Part of a small language model's weights: MLP 1920 ReLU.
MLP neurons of a small language model. Each row is named by its layer, matrix (up: input weights; down: output weights) and neuron, and shows model dimensions 0-127. Each number is 128 + 32 x the weight over its row's rms, rounded and kept within 0 to 255. Numbers have three digits each.
A block is one neuron, or neurons of one layer that tend to fire together. After each block is what it responds to, as a language model described it from the Wikipedia text at the highest values.

L9.up899:114158084096121110098114145105114143152128163160162099122155179149087070090039094111135053178175115211127125098157070089164070118157105115099136117063188184156142111131182104132136112160145104111134137108122107108106090155183089127136137075098068098131152155134148115153074087173133158145105182099114106179107138102120118109108175105192087098105070140142134140130148088101133107180128
L9.down899:104094123096108098152134124143093120102077082129133127117156174150105130165157139156167176095155108184114091136156105083070125212148103158137096079107107109100106146117125185152118079136144089164179151121169157121147089136132089209215142125089139128140118143091129108183167163130138065118093179108145112148169172092131112079126126135120127142171191135124068148182112140139175142133133
Responds to: Starts of new text segments

L9.up643:134082160079070175173159147104141136133169095149188124102121134146121133108108069167079105115114123123122131172171154185172069124120118131133152144082154084168130065114148160100119145068136156144176114091196157094097081130119163082160096134090105160127174169163109153068111146121076064095081126113135139077108104119151157109053074161215118150143095150130138173035079129106176091126129
L9.down643:088071071115154087110089123098142147094083163127185112069196149165195104156191200120094119110149154114195171106085100131130160152137127139159133120122161136082102199147130145180136163176163114138089098136089106107153134127117146101185072072144120118093115117168086103157104136121143148097074105116126165162142117105103154119118094113143172145135152121131108155160104132139129127128121
Responds to: Mid-word fragment pieces

L2.up1393:090140114059177088179175098150145138163071146102117142151121127140145141115153157132130175117123187120148110097078166142169163131145148139128107088135083100110138085118138169094155121158121169120112168126043129114129114129092069116152142112125165095155069108108129133103135105138137139208112177108131071151156124159134099131180124119135121141099107162031129083106085117130154115109064
L2.down1393:124086098161130182112136212143084133103143165107069147140162149185154138147100137137155137121086138182108122137149128067072108128074151104132116161114149088082135137216123138126150125100128155112150144098104148127124104082155181146117113068112134135125084149113143151142147090136125151128139152058100068159143082164077148103146118174108162197202196113138118119128172155208084156180160
L2.up1562:054140185168119115155152145126123121100087116183121116115153067143142190137081065122181120156141150146143160137164132166135112147113127129141152141098157181140136156187138163124097131121143143095159184094118157118138113077164135147166153055140079133225116075129114167148118122137129144075077100130117112169183099127136066091145142142053097145124079154095154109149168228181166127123143
L2.down1562:149135127126209145160103159065141130146145133121148142107135138103172183189109143160122146159103083137118109049080117152080100098118098113028071032077126160129149080114152173092134125122144150113172099109148122135184101138112115132145124092154176209086108100155085137162087116178130136139204191145147124106106110132172176144114175137170192099154112187138142085090099106128108126147147
L2.up1665:076139116147145060149134151190129097162092129152141163190157162143133128139137068160126148093071129115075073142140086126076137094121099124128130112069120212146113122086129140104099170115097148127126159083079084153121085176075135162146167199114131165156140070159163111194156118127142103099108132165141125045091097096191109140168139148078122128117116156060127072103097117147137166106138
L2.down1665:180137105087096143107111150085105116088130172129131105075122137183092145146125137075162147121135078092152134129105125104124088171103122114125076185154148149151135168160105146118151140086121129167118156092114105061098145110135137163166102145118142130152107123077086085131173140120145101164148138195137140136145166147141121063168124132185175142158185157117124112185084089138125108145160
L2.up1850:142154119125173148093118140149058100164109122114137139169159151181100161099155044134042092110148067197109120079198084156124118164122120137101102102149091085183129121087106166069154173126087135142109171113104130135147102143071142146133189139097081085176129139123111114145192117118152123137161163117098092141139093111113097112098167131139162156128083117130112063158096158151132127096149
L2.down1850:099125108120170183158130139065086067097165149112169219114068100177115104158136105156141134121064170103101114205089113129113094128133170125172159095200140090133124155139111139123147057118130213149163098103132110068128112149137111098157151149127114142136150129134122097123125099183149086158048084112140183107140107092138156090138139105051094205144137137144123089078135184209164097170122
Responds to: Mid-word continuation pieces

L6.up203:095167117102106158164089179155133128042118160151147169070123128107129135135162135186113120148061155145156089082091080116163132110125143109134157149099182134110110166174120127136095126134168135120115179155159144134143138128076153097102148153124161154114144135114134086090177119163071155132204139139101122148170181171156079104109117103137152176130130113098163190125182093133084094134166
L6.down203:101116121167198190145094172076113109200138144142146119194117079132113125109116125074126164056160164113171123150058066123178099160106123150101142106125149098115110140120138150160070097166160123154138105178092117147128096114161164083138122092123154094125117166111101108178116155071083098113098102167164114096118155104104081159114065154125099143112123150117192136154155135147079101156128
L6.up1065:104200132093121131178157084152163103188091101082111120100141108100174134102105150138161096118080085140165112121114125094124144078136147088098110096118089071118110186121124137081120119127130153164071152148089101129152103101147099155147162149168129204121108122094116112138095104121146145102127124135126131124126168122145045137082094114088120127153177136140158053181090148157063117147110
L6.down1065:133169123130160070155152086153131177138166161104153106125190131098138154106184124146096076127139127091144083183178105113135087153166109135151034085090120171148168138123124118125167117057090147127125138124133146098134145106154122182111152170125190165122154164131130098126126097105091129166078155072098087096173126119067060105115131108152104094160147126119178113150000127098156182093133
L6.up1352:145132117103171134115145158137203160088121145164126117135158113075125139122112133156086156088071101064114098182131176127104129131156156163089078124079157178131126131141179143185142066133131180159150130144113078071129106075116132098139125177135166110172093105133129133066108196153074181136154172104102052180173153061165046097148148093121135125120064122112151185255075124156073073099088
L6.down1352:067181094102171150186121155146137155178146164141150169152151096124138147113107093096078114120147141106164091167088116088136165107153128134149156131084107084152070090154102049126076130156111074151196113123118176156112139117158107103167151076105148143159102138109081173089160175075154094077162179158131138125144133106132159184032117158139145099106102142174156187152088108107137116144133
L6.up1468:068157053102107140120158102160154082097137153128119184103120185113121147112134153172151168091120138207121120178095129156117149141128194147079154075147112135173146149145172113163121125106170115125113065132108152178082173130101133151096146098172224156138134133117101030165149161122179128135147138106122147098110072064188140096144139124122122171122145091101160099098126123103115102144114
L6.down1468:114039113177173125165134102150189121107114110140100186158121093123071140141135186103091081184116139121156141103201115101156116112154156166143065174142171159138106098147141158169134121094143134106143192130086132104115146080155115030132128152191096138174115111067115163175121058136095111092125112225122154112086149100111126108133120075141134114134082158098121139094101175145150131130114
Responds to: Mid-word vowel fragments

L2.up545:121151080147138141140160128167087183200151115151143067102091169128111106142131089139103089142237139177151158134147114160033115209112091119090078121151145094115135121094102128143090117105120101091100166166162105124099100132093112137126130090108144094121077143127125183105115063119154150101136075163169093162101090145120086193114118091158087130098133064097144133117174109187111104154100
L2.down545:122101131138159044094066129140188138179168114098122100129120102120128122072100150137138123127203172167144058128110188119088178173128062149120154127154077106105122125078099117100088191093132134122183213097081132109102112088049133048120130129139104114135074143174132178099124146101087173093095103125094159147159119061109167155133070145133167148166153109163108096069118140113160092146154
L2.up875:148155122103153121173177111156089176099151098122195104115143144102121128134134117068120170139146136124106104144124178106136111172123103126171109163147127160098125150084154082105113042093069168159167117132091113151097087119115089145098122087143111183124171126106118081159176127092133122073139064118174140117082102201164110186123129180177060146155181145091079114173173092122110118086165
L2.down875:161097157096159105138125128165152154128167117065124145105133108123097105138129082127149173088188160150119093127120104105139199137090109157211166092105170084145145120122101171131123116135100096117139112121094141066150104142113140139099138106092144141089153143081177101175114124102158140047146092163135062133127067081129138125131103135143072113102144132127180141136140147158117127109123
L2.up880:172157128124079149152099107143034086109119148151138136112106127083160100135206197067076147126122185121137172142123138143115057158157108145129081141136145172125130132108186091138184153149098129098166137069110107135139119134163068133102154099174079083161110139119157175138174163123179114121128133121092130145179135125091088187081131127133133081069064136088146115072195108185078168125129
L2.down880:169134106105059153162184130124169174089112120129129098173135127164107085143186144078186156167140155139200133177142128117175151147131132075127093145139141124039095173086170122138106102190072167117096143115140132158139121106094141097137140155124076125105077118092183160153150153133131138098104069077154099106095102146170211152163201145130113060096127104096099080068088133169158189143089
L2.up987:161138146139116175117161090168143072147135087157151121141162137128123109124160156065126161126172125104129147118092149166120123150144163168120139160158148126148134116133126017033128148104143110105096089085126125110124104073136157109110085101143214154105159120176086125162165120106148165105126097139171119120081081104162089152061094137104104180134143175129150146128153159145125196083169
L2.down987:081199077181154078150154116126152164145146146094190058097151140069101134132133131116112187129236184121141143210115139127083103176075091125091108118156104097137132128134113181152077105062130126124136089113103170130134107165158142108128116076088183097158131169108151166141119180146183085092130102109118154145176143055104153117142184132085110124117132133155134121077083191096114111158134
Responds to: Word-completing subword pieces

L2.up607:171178204175145202081144197130143116154124024128146140070119136128132111075100151101073092131124201117063211091127110125144061107092054096141090147170112078161201127145084166136128100095111112115131135153150098151077142126109193122152150120084137086123130160128111095120127103112142120112100064155123136128101102137078153078100103160063073142113152092127111151137184102104148130138157
L2.down607:073095130171114204105066144122150120138076111052192145170159113151120052179145158158181161127104074157109120106153127171112107110123168143117129179159179158129089142177153187096144096107158148107132087098095132082092131159115114113124087160108152128115142080165137047166096135170061180161161174112137147090157148119132170099195115055135101122138088149129148080102127086118106116158137
L2.up685:103170122091075144112161120154122169125197129123090153103152132107112156148127118113154119177163125213163171124137128121160078095144109157128116074059144150092080089107125080166100139124181124117141075110127098148196142177122157092122127121163147113088060079095111133127132149149170135097152187144096157116124141116093122115093101155149086114146114065133120095132087196091156057119125
L2.down685:068123212106120133154160172151105142120152092102133172123110189169120110127132147175159099113190144098165149175146135081141125133173137126206127121174163095141072115090055169139124122106150123086166092074146131154099205164094114133210126094114176143165064147136150078173123085132138114170081155135093154159125172133101112149127069118148134119139124113147148123115129133099240133111075
L2.up887:106089085139106178153170142143155115109159067121143192160120147106115109123135131116092110177161117105098138129109116166135117121154181130067104147101117169097113168194139112142124202182166179102074097146098117184146080125140140088130149134100127127110141129150186144090157186145166110107119114100110133109106157153122108083187122128132159122143128175159141141145120158116091071056168
L2.down887:173116138126089130172079135102154196101078167051123101046160201125138124159089159080118122205156072163138153115135171180115100168154121167142139157091113139142111081145119133169124120144068122139113144171109093186086123198113163175139169132156145121143088139071127094102150085113146151114172154185102155140120063126152135151111106143121124084116145112134072080189088110109190114165108
L2.up1197:171070115110088122145084119086091105151110107092134179115129177144102088132131128132103170098156142178132126107121094148071153050135149096078131148137132142134154064201131064172151186140114124123065087167119177127077084109090102119149201102151129176136130195122175123162137152113141135144033088124082112138110082179171080137104137157090116121122163153088160113097131118149073105092116
L2.down1197:101113109093139179136135109128103111139103207117141099099126082126169144120130111126156173054137130163087160150082162143104085197092105157123062150088147110152132177105119182113121118113064172125094154086161167176133125121191096142157128120074122079184175118140090050156106155131154142186122109155077124166142070137154117094157153117115106134168143109104145168100158137108168081145118
Responds to: Wikipedia section heading markers

L9.up1481:149158107111104129084175099133133162159166097104112155146095140104116099077165117168148114181141129071122131058140161078098109131131102189181149167170139127001121146105121077152136179075110146125077083140118118146121186167068166186181087142123186182095128136077168126120152125139139129137099107089150099121131155094150130175106122162101167180108133107113150210113182146086135164123109
L9.down1481:192095058144114095078098164117112149163119142139103120116077139133111107094154135099148120107119124146090134151130135175119115129153135133136194168146063134101151111175089122056133095128077150169138135106150159080197083139125125103118107132164113170182085108208193161129118079070187201114160084123136132137146128136074108108156153138073153082186128144140137122101138120144127102106160
Responds to: Completed verb endings

L6.up34:127101131180047113132102132089132125110170115117152061132146127111174162098114093117109112168099158131102131121124132099162091158162188174138076129135163067135098063106144100171086126138098140106202094136124104113127120082144159138191120150090113165121157101143157078139119159095137140127083127051069112155143154121150151126078083099120106147153112168157138113134180074088136112163131
L6.down34:130075163124135071200060185056134133117116086123136112129147107109199135181102145183087111114112153096082056115134078098107089127131126087093077110096094133168126033195108186110157139093134122091154109127136115164124155093132114126125124170088152078085153131110151066099063137094146103125124178153118130166182131179126151149082111125158111125116112103185141085103140080092125040155092
L6.up923:183150178073141080135106093097126120116174154113164101124133147104106137116151128143107079159105133133128185125081126153138143125146215072129144150086090119138119130064147079102228099152211150089123110075132158086142115091127121136148092176174102101113122140104176152103141107131115098113105104115096147120134131143102127150079165169129083115170068100108089132185162121134071080141135
L6.down923:223117162155127111193133099010134132106138166099133183155116118099091140126129197098099166121110122084182060079112123107080144115134060170159106125147109109153149120121128108120122063128207142066168110110181141123117094114141116186109169126118133103155124142095093139147139160121134123119159161117133117154118088169171139097128071155107105157149114137131094087164129081101096070172124
L6.up1641:148120107133142161112126113115091076079105150095144144185119115054200123104087121131165150113081119129141088183120118149153111100144163112178075123128165153088141122137125165166092121173160131174143135140206084074094076137139100079135185194136118159111113109091040131156140142136158141172199168135205100207117106117091172129102120180081158173109127186091137143131138126117130129129130
L6.down1641:120139130144094093122084069136167084155128159078152100131104104092135111121124075162093093134138116136140143172074086158129135158099161165142059135110121151078161053166106134152126156099124072135177124139191124135143093070115117186134120127172157065173117184115119062098085126150165072064181152147127181149090085093180135122131079148166197159102171162174198151101144134159171084119133
L6.up1822:151122086100106136116098131177142122129116110152119135131182051109133155136082149106155142145143128121186138165122082156132125152119125124074134169141138164113106119138128107195115092092095178121139111139101143090129148102149165139118100081132131158141109126109153160115167080109140132128117141135129138068075108134127143098105146118136085126162130079144099107087077097099119152132117
L6.down1822:102076092144128080167114169113127132157081124128102146147111108156111090215124161151150111124158109067108119145107121135138147137101084171193136071093138086114118182105142090173133105121111084164149136168141163060155119132119103112113101182140189121193163163139149149163102161129125129111138098120134139139150117155096154113144171047115130136168112140160093152135113073127097184137128
Responds to: Initial T and year digits

L6.up741:105117139081140097160152125153111132122122150115140082107086153154182144119133112116130157126114138167174155167124037172141091151174136088137095144143130126135146106192118091157165108110155085124093145161152129125110113132122144148085158131072162052085131176139119123104125177153092116096090181155096174214083158126095159088121132140184113115125135157090141123125186176101158129089156
L6.down741:076133179154124176083131134160105107120116130131152131178132156120116122155128195147142174137139120123103126078105141124184086162092053149126123148123133201087129117128125160149121124115083089155168163133149123103144125180107092163153111139101169079136150121133133075124138146102124118121133076166118160111119173198137126085097135093155128120141025184109211144103097152073104098129145
L6.up1025:102136073143100130144177131098072090138115112171195103143148117169152128086135106102112148121137111144150103105186123153140076117174149201104103229157173115123160072153127114158184076074145163103133110120083148184111122134090158146050133167139161144084132140116185171069147156146057101162113127164169149174106113161089095109120130156192145068155127117120137143144164157079118152113109
L6.down1025:145158130105162174130160182073098190084148076159160120098099165112127131133136119124124141140068151184103142122146156120144153180116116168149111137118123144085087125156107132092149162127121107143069094134112113127145127200166132161154145173135081092118164146173128094153137119112096120115164114130122169205086160124163148105130155101136145124117127098105151153084120154151096124144139
L6.up1103:107172081172120124110165154177117142092136148093138145097100164167106134137130113088085153180114061174177062111077160161149096108097133139108098187114154073158184097117127129134163126129146157135102171187197142158075147158149163082088108104141122111069126106166112126104110115172101116185149114117096163163085117195130151126164143107171104081180148137116095178074066157142131116128151
L6.down1103:119085102120105168092146133132107093119154103072091130095109188107134099049067114122168126169111064175149132130111149147096144125157085125110103133081145094083152072082148129146157147095136109146119103154154122157104097184082141125127149127134154084144082143187182133156204127126091099139072051177171174114059128095138108108193107141134147079124129139161117168107062118111116115135191
L6.up1502:173122065163056118122147151174151097118118125066110124142097078161107162168143128131152170085151127148137171119110093164137119130167101172115069140137089123057145098124117104126096112080128137138128150064150127133146121121140099164126134076162134137134156079127162228110083172084101107184110127148152245082129176126087148187079176126082088121108129112081092147107106168097167151105119
L6.down1502:098149121190140143139124172145050132177102158064168128127097162144150133158161111103176149132111100162160105086190144060202129153164084108149098151126137104122138171164123122163131141126178122172145106140180168086118186108093112159090108119085137165199119154118145056099148102122088138111099091171149154171103091117126094106138102102080138120059175173141145141072097101107111159138113
Responds to: Paragraph-ending line breaks

L2.up308:139118133137132142111131158134140088125161102091143079093122118090063126140116157129128142115153106132064109123152156113086087128100120151148101156086111097111058162116123124086103109138124117101116151096159158130146082146185138127130160201114099156155128090150136164127101167112104125161142080131174166148082108162119153144096089086149173115129116141188062166167134125162171112185125
L2.down308:102072165123139068166156150157141121135145095105142083078090143131133071085119138104090127101102135100097174129134129132132071115161076129126132178077123160106111111176158186047108131158135152137143095083134185119136118144166147146104135112169135098087139122111159164156158143115105192135149140092172165131149052113132121058147144112098116133152080053183107137114092191166153146146107
L2.up1121:125155041067130180136172140189145153111168185161098028087122093130154107120138137160142111163157104126127126136146107142189073122119109151119126110151159133132094184178152182144125184058131102122158161131158108137131125116164149125123138146124140143129064156121161081151120200067117154102141073083164164110089117077134160157102077193088081171123096192097164140150132095124135128110128
L2.down1121:108110157148089116111197106112139148154142097106203058160162086076114144138143182136087126159120087077125117134070063137105141145161066164077110114084142129117076097097233166133153148115101186112146106100096097120143099155103098154166114118111124117115164087106100125148107120071126133119111163132153196173097119093097135117104165124074081140109084155175119081111177127141167154124148
L2.up1305:118144099121087104093134110142091098121088131094108109147038110130111083157156153110103102132140122149081128152132128120113175156110112122111087106162139134114139131158170136070114090110141150191163179126177156181097149152147126166107089121138095097096142145179108107065105119123132140082087124177123176168113124119148147148058107142173130157099078115094082165140185164111157111153090
L2.down1305:147161179134110140095117133161170127145199140106069109166121124120128182139097086098105148149180124078127088102154130210135118116114130079126126130081155161033111095095089165127148215124145099162144081073115136120153082111103062173094126153162111169181098117171132168107147129175142188113170134144150161108124165120059146142135082104116134094092141123108110117148074125157097121116151
L2.up1733:107125095132080097081148130195126145168132144071125093144114117152100199149135169167174123186152129160114135117117144137152169097118149128131102172158121162128115106164142116125123132088069118192145105117180107158174114084102169185123125153134107051178176124128122127121112111114078139100140099208127058096154161137156111115152118144207094133133100155078139139165119133163187157139125
L2.down1733:083149116102180158110149147075086092102171140134188080139159058140126183144118137120132089117130116159114170113108142136138114119171122088102116082063143144171138116130120144108161144119192140064139158100127143097139077111123140125092095144165152126109111132106160110147155122096211091118092157100105156125122116140143090073161142127103162118113105162160099188051063161060149114148069
Responds to: Possessives and Em- word starts

L6.up402:177063149115141121123116145121108156131110149086146162103181176207141137155129086160047046096123100138092149134162128097149123167141119096156107155122056135105149134088120171117108114060132140155158163114127088108138094074181170114139100066089153139102095145145123116106164162084056104115127099196151147137176086115117112160117170123114110158067136150132112088111162178088139089086119
L6.down402:138156151132126141163133121138080105118092077095103116147106170081140171104160108160126092131152099115095061184107146110119129080145133108110164121125094166138144094130196113098166102202142146117174149135169084071110128090134146140094088183090129119136176140114136168123115135141146094098143071142152115141117089096076137094110116129141146129164138116164147148174055116103074148170120
L6.up934:152060109106115112157128154099110132106147115150128120137112077128176112164124149138102062132138119115031129127125135117158058170179169074069075135088154076115064186104106108176138129087150176075094152117116115053145095136165189082091106107165115071204150138159148181051127170115148080147093130184137123122105126114116088096102118153143144182146130084196112119120116177195126159089114
L6.down934:130116093096152112154100113148114157162122149125146103193018111149114103133215105145053110145132144079126102217149122155125111134143142147113152160080095184160147165223162107116147104163096103055172134126101072120116141095163144144173166148163159172145141164156176165160166151109159103146131100150065112097124167141104118089123116152123170078131103142137167133108078122137171110137092
L6.up1172:077091132043134116087185194182132152166135111108144072142109140153133138153108166171121100145138132112105117124080130157162092187078127163137141122126112189063094100128115132134120126145085120107109111157153155120109085105092161173191137148102086108106064094148137171142158146148116127137082127118108159109176128180126127137050139161167114114132244125142169181076166147081169165044105
L6.down1172:121092156102190061139115125133079150119121175129127075123127118094097134158114112161151191128138134091107096216131048140106159078097136146107132126072143114077119081090122147136077106084151124162129068145172125126076103138142113059113162105129155136100172134077179073149116144098109165140153151185083140152108035144132125127115143140156116155102114104140184116126172166113114154109104
L6.up1246:133117105094110076075121173103110102076135115122165105157049095121189132099099138148105111151122063170179130160149120077142103084116150171064131128084069154140070150186121078121100146138171133072121137076183150117184092145123086161187101165127151154069108126141144155116134181142103142168181095151093166124123141187103132133144166123186183103072208160132178123135110149173085074139102
L6.down1246:143093088152137158063156144139120147140130085126132192120202117194111123121186057160081150122140134093079144091088131123181136164143192094125141161079139204146171094103140172151104084142146099124117113227121100140128103167154101125121118124150102082175139137102113147188116146156074166146155124090209130106185115083149138084142093105077082126165117116130105154114182099155124094097108
Responds to: Possessive determiners

L9.up1110:150124065171099148101177122101112117158103158110133122114151114121125122116042138121131108139129112156131144109097113137101128124106133112109091170126105126118143163147061094190175144133072141112064206117124141085137177212078089147149121150135123138100108159107095165128186156089164165219124113102119086131189171090173100146145136101215092033122128123127131082145140138171129173163079
L9.down1110:155113154034128137130147145168156080203144093150129126183176158071086121139106117107184175140155118138134165134104108106172100164132158117160192071142142160117122112118164127136123119190064132119170032137131131118138108064087151097133086159173165148093155110136119113102137058201090159097089119091117167100122090141116126069116172133057124170115133110068168114117156147140091095171147
Responds to: Mid-word fragments

L2.up159:147148120153150094148080117185162078122095081091133192075127203144131138098066103126182125083122128167165067128067129125136145106091175095154096152088145075141127152112092139132178112142054036154098110127175139163157128074154142114157082158142125124157172139182156137119110115138131096198120148069103135077155124123116116148099100099167140148100095065129142128151125105190112133120116
L2.down159:111159127107104150142075183112091118096094156094119082165082156130189117122118145158050097141126124108069107075116158102161153126101083152107095071059058155154098139127178125112126106150152161092185159189103084085130108135058129149149125152163134154174141114107161140130149122089145137145164056189116108117091116132073123169104161149118150111147124152149179102113142129098108102104115
L2.up282:132159131108148163139101103130184096172129155122124052089093105164138121171110145128121144066132129115133079175172144154104149181086113102099090130129068125167067141103139172080174080146036171138121122119106119065133102142151093128158093152149154136134132140131089099097093219131180135154089076139103174123118112139117069120109086151137153143169079141146171112185137100219088094205138
L2.down282:159115168206166118094141125129158168125148088092131103124111112104169148153132068092112134130175127093123149101113126152110198180153144153058223090125146169131174133063074111159084085096137158119140116151125115119084049148154147115105137068153088040202098144099159180106184117114083087142113179150125133134114119108133122083135091157144134096131132092160162148102077159092148133145133
L2.up359:128124137133178110161051041108100132125158148170156097108068121166108181116122087096128140125102115110098145177140122165118119163093092168158176176117112192148128112112124165083120147098123113131159132122132134130130106094203172099109143122175100148117129129151188070132171103112111105156090102130164119109147129136169114101111156162149107149158102200101170133145178136134119107156156
L2.down359:080126115082131121193127094102124109104131127082135154087101090111132178158166219101161152037141146061168117153148115115111117150057072126161158201128106097119067134037147175115139121171133169125101119104067094077095143192184102057187075114155135165146077087072135126132136086101182095144136158136052090110146148116137162128146145142128072131157102150158152135124101123140093094123104
L2.up885:096079110148051126159051135138123179114113090105111115125124160133141141116130106145169116126089109093207133059088151119127107133106104118076074142106073164116136159121123126128107169193087162171110073182137137142208105106171129125158053119186150138148092103114197168135167140087069087130152093087152122164071136159129123089063129164123123142099091118102090180097120124137072133154171
L2.down885:148105132160140138175130134125165151165130183175140131142098088106181099117133087137126099079144062105094152136151091137082115117130055186130159081140170114181134138158178131132136169171092153095147207109142123101097104098112067081151116078122141140192104184072086113140175107075143109134160147138105175094150176113083083143060141104082103152135152153116124154063040126161148143123119
Responds to: Year numbers in text

L6.up224:107103185111177100098134113120113168130126092189117148141149127118161127131156147124086110177183130147083108116125128135121152137119147121155062121144137193157105128099135108135155095099098110120096075173112190129108187134155160136115088122150193157061110126123121074099114120111099159101172142114157130114196137106125080114115130168103128129092125149132139150078106097136151152143139
L6.down224:133115105131200103114052146153174098154139112105116077127096157155131145120106154161160099110183156112083095082115201144137141086176089113135156183160158092151061121174133156118157102156162151129092091094121130153177080166099058098164126104120108135146173122078091156114110127140108125120125118142127133104123133164126151124100066114146160111218137104109083097153125101121115106115100
L6.up508:141091150208134130191046111146167102154096142066161116095099161119120111124199168097145153156150108146146158099117108122137131112136142142177115160081077101153147111062181123110145114160129142132141130121128149115130146047111169167174149102083126140071192121126056136141147109142083149116146155166049096106175118084082121102101106089067131149106139117060153121150170079165147137187100
L6.down508:147095113168130145119161134149171163106039126075114128130114114084094076165127110125121138156123168119100129110168183143139131086092075084112127121116123111159133153161120116162144158106172174095101103127079117133057088154132125144121159124140114132151116138146163154109071108127122136190175065161071158065041158121180187142154184119103159134145117138076153099103111119120154123120065
L6.up1342:169147085074079118162147116098105126160064151121123159164160130107068156081101128098138142066100123174067122160175130133129098110134098101160111103117059160103098161125130122133132059119092077065091109096118109167116124126114083138164163168123126150152168074132126106083006109138131102092189126168118098171182087038180148131154111104176127113104144146086120125167044135109124174116090
L6.down1342:117113162103109155160106188125181174148164157183151119112106103115131088113171121159124152169147152135182161138176157089146136082152134178157194213175096132100122062119125129049147128161141109120107146092132102114133124141095112155114092185141121108128204178071094094170097111118099069074110142128191109186102110121161162168180126086145144086090131138091201116090086169150144129102157
L6.up1684:150151087162153140132129113157145116099113082090095089149026099137126097079182166075123175184147125082126127141126150127200152166090112231132171167132121166132103167077172135129143140171094137161117140096155141149128147139128191099112140181113082175134110163161140068119136128162159130184104132106161146055145108096132115153124094122147103093097162100173082170130110134147104132178119
L6.down1684:134108148194120129107099174074100152087130178169163145064101184121086120126126167101131101185172159118105080122105129167129183142123160142181097138098106107142145114118106133162082184079130157116105158131061139154119173053112098111144097148138135117116120095130153116109100095179132108101115075147083132115112113121160124165101149147171135075149068136075138135134107131146087102198134
Responds to: Past participle endings

L9.up1361:173093069129153087117089108138179109124057090137147141118130111102072078100097113117114067129175149166129120159093133166179126068106115126136129158142101096116083129132114161152189119125099119154139149099127163100139167063091108088110118121136145136094211192088184162170083169182158090155134166114123164033137102186137187125116078137089102105131106055075123124151131131100185116079144
L9.down1361:141134154120098180151105100084059166129077124117142102167116142117120133121149138093141149156167126068122165126166142130047062134075098081131078111153083187139161087164137147144118114229127159125102167133137136153065104112151094121154083168143101130109084150092149116156142164111093138183133180106160114159106091115101124178132120135135114080143152093147150157072119081107060138078121
Responds to: Word-completing final pieces